{
  "n_layer": 14,
  "d_model": 320,
  "n_head": 5,
  "n_kv_head": 5,
  "head_dim": 64,
  "d_mlp": 1920,
  "vocab_size": 18105,
  "activation": "gelu",
  "norm": "layernorm",
  "norm_place": "pre",
  "norm_eps": 1e-06,
  "positions": "alibi",
  "qk_norm": false,
  "attn_scale": 0.125,
  "bias": "all",
  "tie_embeddings": true,
  "parallel_block": false,
  "init": "normal",
  "init_std_qkv": 0.0205,
  "init_std_o": 0.00388,
  "init_std_up": 0.0205,
  "init_std_down": 0.00388,
  "optimizer": "muon_variant",
  "lr": 0.011,
  "lr_mult_o": 4.0,
  "lr_head": 0.00528,
  "grad_clip": 1.0,
  "warmup_steps": 200,
  "schedule": "cos",
  "final_lr_fraction": 0.03,
  "batch_tokens": 65536,
  "seq_len": 384,
  "doc_mask": true,
  "train_tokens": 331700000,
  "steps": 5062,
  "dataset": "wikipedia_en"
}
MLP neurons of a small language model. Each row is named by its layer, matrix (down: output weights) and neuron, and shows model dimensions 128-319. Each number is 128 + 32 x the weight over its row's rms, rounded and kept within 0 to 255. Numbers have three digits each.
Before each neuron's rows, "fires before" lists the tokens most often just after its 100 highest values on Wikipedia text that the model never trained on.

fires before: "4", "5", "18", "2"
L9.down650:127042099128109110146126118070139125123087115119142153168089184101139130131105107142135144092063068093165053214182124137082114099164124155130173146152143135087130164101139170110150113101128139092136159164140079141123168129136111152089167116118112122140102117133129152109157139151124121173167089094145162114126053179107135111146171138047111069099111094158130127172054161098116145151235138188106155134097122142143131090164090137145104121055083109154164134067173147147121100176176098075173106088184140157110161114098124126208164137163146080108206115060089157185141123164161117117

fires before: "3", "2", "4", "ium"
L8.down827:119119124108145129145125138158052169096113107122076172108132037106173111058037091136133138139146065135141117170163175083139141124159116136140174047141141129155153132060168181144101136121089130088055186131157113152104131124138163224129116178127109154149067165108104118116177111120128134119111113146123167163133114072144089133104132159168134117110128076129115157174109181095116126092191147148135115123178083137143088112128094119110173132062180145147165097145170084117126081082171117100153105080114141158140151118145172156188115147179074153123131108091090112094149120167107118152

fires before: " |", ",", " and", " the", ":"
L8.down33:041144113148100114177124115113125130174156142087116134143126161116094142128133082129100080164157076115133134156143107150139136152195155116073114160099037174117129143101137165146154098087130138133089138124125133112139137110152154094101161166139146189126082100117168119133222158149111090107122140106058113082185127165130194138122137161162134059093090196113111072143088186153152152110157130150171120163145075085116145109167145129145149127098159155080085127156137116100109139156195145130143138119127116110149121138131136134109126170141095091141141216123060171045088128186142152125

fires before: ",", ".", " in", "°", " million"
L9.down1698:141070099110135090088157129030126163144122180150139137169132079198104150144065108186080149126144177132122139098156162126162135138170111174091140177122112114062123148129136131143082066089125129145082119108158129079141091088130174131158172096150157145090120141189050162124081086077092092147114103139183167108131213102178126108111150103024162135127161138111132140179130122130177088067117128099206079080081135112114149128108152151149154112110141143131126114173117149102102182124123162126093132091125189174117145172095089135131135099125130123143092193123114137155164078103113166115

fires before: " |", " |\n", " —", "%", " "
L2.down99:205143115118116099091158155129166138141137039163149156154125172122114142100154081181085155092158146125163130169125073166116150169106095123123168123105165121109106163146094084096135172157110070140128141076194180116149157107144165150086104169093154098134118169163099093083112095122070078093150089177108111086112216083088139090149111076128145111100147105169131116133160126134135118140108092161129158159122138076102105149086098067165111155076132094115101175143138122088193135138079089097191130197154112041124114101103140098121154189104145172086137177132119143140095143139092187164

fires before: " |", "1", "2", "12", "0"
L2.down403:091146086186130120165134121134152138120107128077118146104128110134151172135106084137127151191080046150124130090106136075159064181106184154102125108196153115092139083105155130132163081146133088117158154105212158151112120148156185135111143079126204171164113105097093166167104109105119147165117118157111119140103136159105091059131112145168124166148094079163147175196097142167157146128129151104074112084157142094175165079154110052132119106080109088086134140121131094082171156102144128148115156138156106169159143106215111092116121113123104155171120131094117037161152091131089191094

fires before: "|", " |\n", "===", "=="
L8.down839:174128094120099176168160154133127137160153100163095121151134097134107164163135133132141108162137120088156062143118071144168064139184145137112148134106155151139166127176150111132136102053136064099110155095118130149129163113137114172113128141082118105060126121149152255128186131101171077111155168152151093104164181143105148095183100100158161142132131113188114159153108126132117115110043138175095208109128141127096094094103091103106133120164119129127078088099161146158199108140166148117163108089195122125135125163136107081153096137095160145125222127124132147096157188177148146106

fires before: " ", "0", " |", " %", "1"
L2.down960:203132119131054071161118164132136159132183090102083084085125135137094065179114124209137141149137054179070125114138139133139105171083121153169142182082134145104067061154115079153172098116110147171158141088146143131091116115109127137138116161170136143122100097095105121132109148122158117114114185144084089131157138157088132125105083081142147132096149106167124183082103149117147132091140178164123122123157108112126172120158132059153171145051185095116091100162073138121130163109127127158099165228124151144151097121116069137151139099138080161135113136152121126171091143130134119103

fires before: " |", ".", " |\n", ")", " October"
L8.down537:114120078056124123092167146128114103143113137176111145118143100146074123107078082198068143112120130114172123113161131093151149137156124152157143124127153147106111074164143104097147144161123105139089133147194108136091176127102068081108194102153122069087144135086103101130139178137109147166147144133099121095122166179108122131110105114158177134096120148109145074189131100103164187155093127132065080130125119169108138142131105065111116091106081119089114205068158149115151169153053145159115160150136146133174129176117090090133121162091134085120170066166155105155107084129178188074

fires before: " ", " c"
L8.down1114:101145105105083107193096123123099165147155106126127129144105120113104133134131144128149161092109114101126142133056107109112052133135118112090139096203123149101129124136154172156052126173134111109170145074150077183095134101186098136124081131119150093118119129088163044121141126153127127154106143086162145101093098069156137116142115098089106093102155124149126136095129131135172155136134109064102211167108171218166146119128115146134079080135108144031131097147187168126049145129156174178144187116202159109157184163093160136135171154158131131164169132141153145139035159142106105066

fires before: " ", " |", "2", "0", "4"
L2.down590:094132073136114126131121115191117176149168101095141116134110125105166110080115150182131108102068082093164169130107117081196155110131115143118191157149188122139147162158132129166176128126117114179107114125086134106124160150123125160209106147112166136135075097105153148123120089118101145118143091105112089088127160116095088132134132092179136129081124151160150197114082169135118158097127153126147114120085093135117161178171062122076098126085104110112093137199116178140140138128081153168192200165148168144120134077151115057118125070127124112142100180104169083143133123134103138159

fires before: ",", " the", " to", ".", " a", " that"
L9.down802:151136117115148115116174092076108163117126108143082191164157143078156137136187132163100138154158065105167161095219176116148112128137190134132155148136097047103129123120158113107111145151132092097084096113146075166123076161110116118101185176125079141092071127157088135141107048065117123143132136088077098152120133163139120120126163117099123108092123164157111136138123153096087140152152173128194156174117102124095130120134117113149168149144142162120165163149121162096146120125118131128113136111147159084137165081060083134072112134105136065109101151088151129084109140167109099103

fires before: "==", "===", "In", "====", "-", "|"
L2.down316:105063112131131116177153120142181104108175121105087128096098114107037098137123094172126101113168141148124154076075159129134093116157134109096072163119148147148127105099161144134128112124137113100083092127194085118181115135197144158147134148125138150146104059093139144155140082132139127122155109129109120047108176110137148115111078106122185169171141091175138139179145112089063090042142150106111156146075124157134111090115069159128123159116139166129138123100108114149118089129156152141126122158179174168078088098075093176085164086106156122108201110132123084115088092164149131089

fires before: " ", ".", " |", " –"
L2.down1754:125081084071076111070163135148094192166202093155109127139148165138089102096150105206128137051158114118057176107066081120147118102102156156106153157104142137118051085056142127097176108133119110194119109150157105172097146139108080122169114135108140132119099137116165131120121129180157075141146093132124112089098120121099192150094158126115139131117144119108142182152075069114090121102075150075136101167143118138150160117131140144122145121139189102108150109121137123125088167213169174075132117158087142117186178140105164129182152137150121110142129150198158108201146110127185134088

fires before: " ", "0"
L2.down1607:129097133142115089188155064143155121141148132109191113155110129150089161181082135148110147079112163166138113138110108110136129140109086186132145069113149087104183142131177127185118084099119145170144130133139144058145136131164152132176133115135144141137104134075094136124130135096141154062173126130112063114088141159139137173093102120111118107098088175120173180128039105116129142130133134105150127085100099079119173107147154065148141128102147130078138081101168097219158133163136097170117166134169117113130097161223092130136110112163202057192168117116167137142104131135098173134

fires before: " ", " of", ":"
L9.down856:092150147144116019110077156194178121149109096116119128185105116103137114117094116141150098091156120116133153129154115126111122108137094152143122068142118122130114173158141092182138133111104156106134167158101151142103184122126152175145181145144080152083161133132153043120118169123125143172140081165077098113120106113148157177118192138111123175209138226117140151107133097112127132108101147145107152093188157120095092148180108192165147124084094141156128100135093098092109129105188143096125110125139210133103122134113161091154089127119091119139116060128130162152099115145218143110

fires before: " ", "0", "one", " |", " Mor", ")"
L2.down1784:167038126093167107130112094120133155102100137096099140115150144106081167151099146146111169167157083159148148159100127182109122095151148137130096152142177098141166068074176064155172187129131196104129144128168124078079132196103148122146087076115150061160104104107153104096179152185182158117165128079094119080131093110155074144099092086125117134154150074190137101167106172071141130134134074178118137144100121105125158134160136060101171154125116164166119135067172124153141123180130124127123107144147140145168115094155179060097113158107112099160162149151159137151129139138085128108

fires before: " |", " /", ":", "2", " |\n", " "
L2.down414:179143095129116100118142134188176094125119184088132067111134106105136130065088107147187083122139060081133062118128139101151108156174155123069108120158048160154119143133135126133151149106134132037092130184084161130153135122081146085144131197160110141167116135163126056170152138127080076092122170117112107074166126097145139107152183152108141079073134159097101106122129133159110186112138105110152166115124187149193135119120088107097126133165109151111163099144112097129127116131170105154131077174099108132145119196129126086115176094177092122071095167132108139132123076159167112091

fires before: " ", " |", "0"
L2.down190:129088110073139101101087097087155088148209141142170161209089100160093097105137164134114119166150152113099125154104172163146139138152114157120200125123152073125150181173143142096153166127133131100149181123136107030103170120140101155152135110082136143070151128116070153134119089157128078111116157119145139070117139093144167103086136171118091155154035174156146179167119117164144127163141059170150147121107141101080106134144118116148162131102110092114128145213134201129163171194128155158144106160120150115116112123118140090063133186100156104109107152056144164219098146105051135103

fires before: " |", " "
L8.down471:120176136110180134134167130178082202087123127183133131122150140070139105187103078155105098079065090133049155108131085135120131087136130153115121135143161139121133133106162080096148155155111182134200113046121144136122135118143118171111176099140074115114112120120111069179127137110120086083127083130103173168102198117175132159152141130188147082109187125136077119135185106126150106122182120129130133150102123126161135146158141093119149130155112134140108142128097117106062112162106196155106167160111135147108107054148074158118156145188133100087110129122096132139167096134151119185

fires before: "==\n", " ==\n", " |", " and", "\n"
L8.down813:115083139146179236090112124128119097146112122138122155159083071114135084129132164079112207114141125147185086142108172120073066167106169110155136154086105101167138119165198163116117134135120142101110167200101091132121119172134133169138195118103163125168092164123131100116164139161106109147146114131153110146082170101124163121160161160143173082110105122116121154111085077111187164119059155134137095137071181142121147123117125078122145115125109118137129093123123103087139068148121114139115174144138129100133137183136115152149117172103141117126073179098122117136155144112152148106

fires before: " of", ":", " (", " at"
L9.down1643:123128168095169122114084139177110126174079110108123113067132144177127078194145154126126148132105150151177157114091135188116056151108142139075113067162159158129153116210141105145147106107160142133113168073101156136079149070187151111116086136142108142126101152089143119171148112130159164098064136158143144099143104132139126071060156180178105084076163144107135149163132180136186144120114125151066140116129104124114155150103119115185107153106146091167143172068142135133169095146102118146121137135160144134122095098141139184083132117140130148127071167165134141143114095088139101099

fires before: " ", " of", " $"
L8.down877:160111109095159103164130190188144159167078084199144131179109181172165056096157074179168130177061097142091085127063166175120130109098166164148145121151141123195107142126113127121172197139103145120146133155069163128141162122146071128124120088110063158106149114109115094127130068101135134102118071170106130116060121081126154130112120161129092075113142151075071143118148101175123144141103113113103115150112117116077176171061132137155129122119103110150136154124065103065137122151134107158117148156133180159160101112087168144183151121114119105098044124130104167163089090149200146099

fires before: " |", ",", " and", " "
L9.down545:185165133175194129165125193142145119156018145101110096149158091120179127150028123158091085079168074100150151098131153121151088123211116155128106179147103110125132119183165187128096176125135102088127110163190155102171099124128148088084154087066130128196060149156145120112109121131124125141177190101171106131125198083141121115146127162100164126105120135094156113090102118108125135153132105117108107117132170202113130126137148106088116095171085185125119087098126117124102166165123165185100154125112156105114168147120137183109180130127118171111119118122131119168163077161103130096

fires before: " "
L9.down1535:124106103116086103099113156114131174124124193135114111173199170167168102138155082123140103114087119170098190106155120116146102073173136065129140133177188172197084104115135102133118146080145131122085103160159145162142127137150093116119146125128093076137120128069109113092068152107138101139092129138112133115133126121138129142132146103119097071126193151119087121089166138168084129190139174126091188182112151183110142154109114118147109185156097241118090164127111150169086110092155126174103161148143151098166190096125128173126135151072125163090121162116141146150141143171112111052

fires before: ",", ".", " and", " as", ".\n\n"
L8.down1371:142076169140160131142151092153119161133093142138120181183148122124155107117146182153143099090104150083120193087108053127144113180115153218126092127161129083151097094155159104176122126115130111113169220119130169175139142166112129135138198124154108186173136153186107162157099132157133125097149125142118134113131118159137080163120143072090165148121115136109137148131108092094121123144123146137143098075102036135119075127146175152184100099116130242109113147076125128149106130147110174143107147098086100132129163086142124193088111108106146152108167116111146098102080112128098172083

fires before: " |", " |\n", "|", " (", " "
L2.down1037:127123148131179110126167079178194087136074086096107127170134060128138094175069152142104123187094118141110167122155129159158075137097110102103135091138144167123162149111099140123157152120176049120106132166191147131105102123135073114101087105149156158053108125123159153083144121143130118094136043144176120169146166208135133124139064129160129131148106127146140090152098107156140165115068062137132152092124051125168112163115143114129097084083106080104099170173152088110135100136105147080108193131145087133122215145126170118110134135140164111169117114166148083134177141189131099100

fires before: "5", " |", " ", "6"
L9.down1069:135125113067107143143141118094150205131132153076123103105156151069150090152065128130125100124094131167110143133132099157091101141085070115151157152076091143118102082091123118157162129111104118150114144167168149084149163120135168079134172165086100125107158190107119108128141127184119096100205107156104125119166131072144131118089123093139165153126131136133113084116138107120080101104135090131095096180117125179137122148192140157146133157122171072117102135092140102134110142133159123133129150122125160088132082099186082135163120117124145162126170113157088147149169098169167132108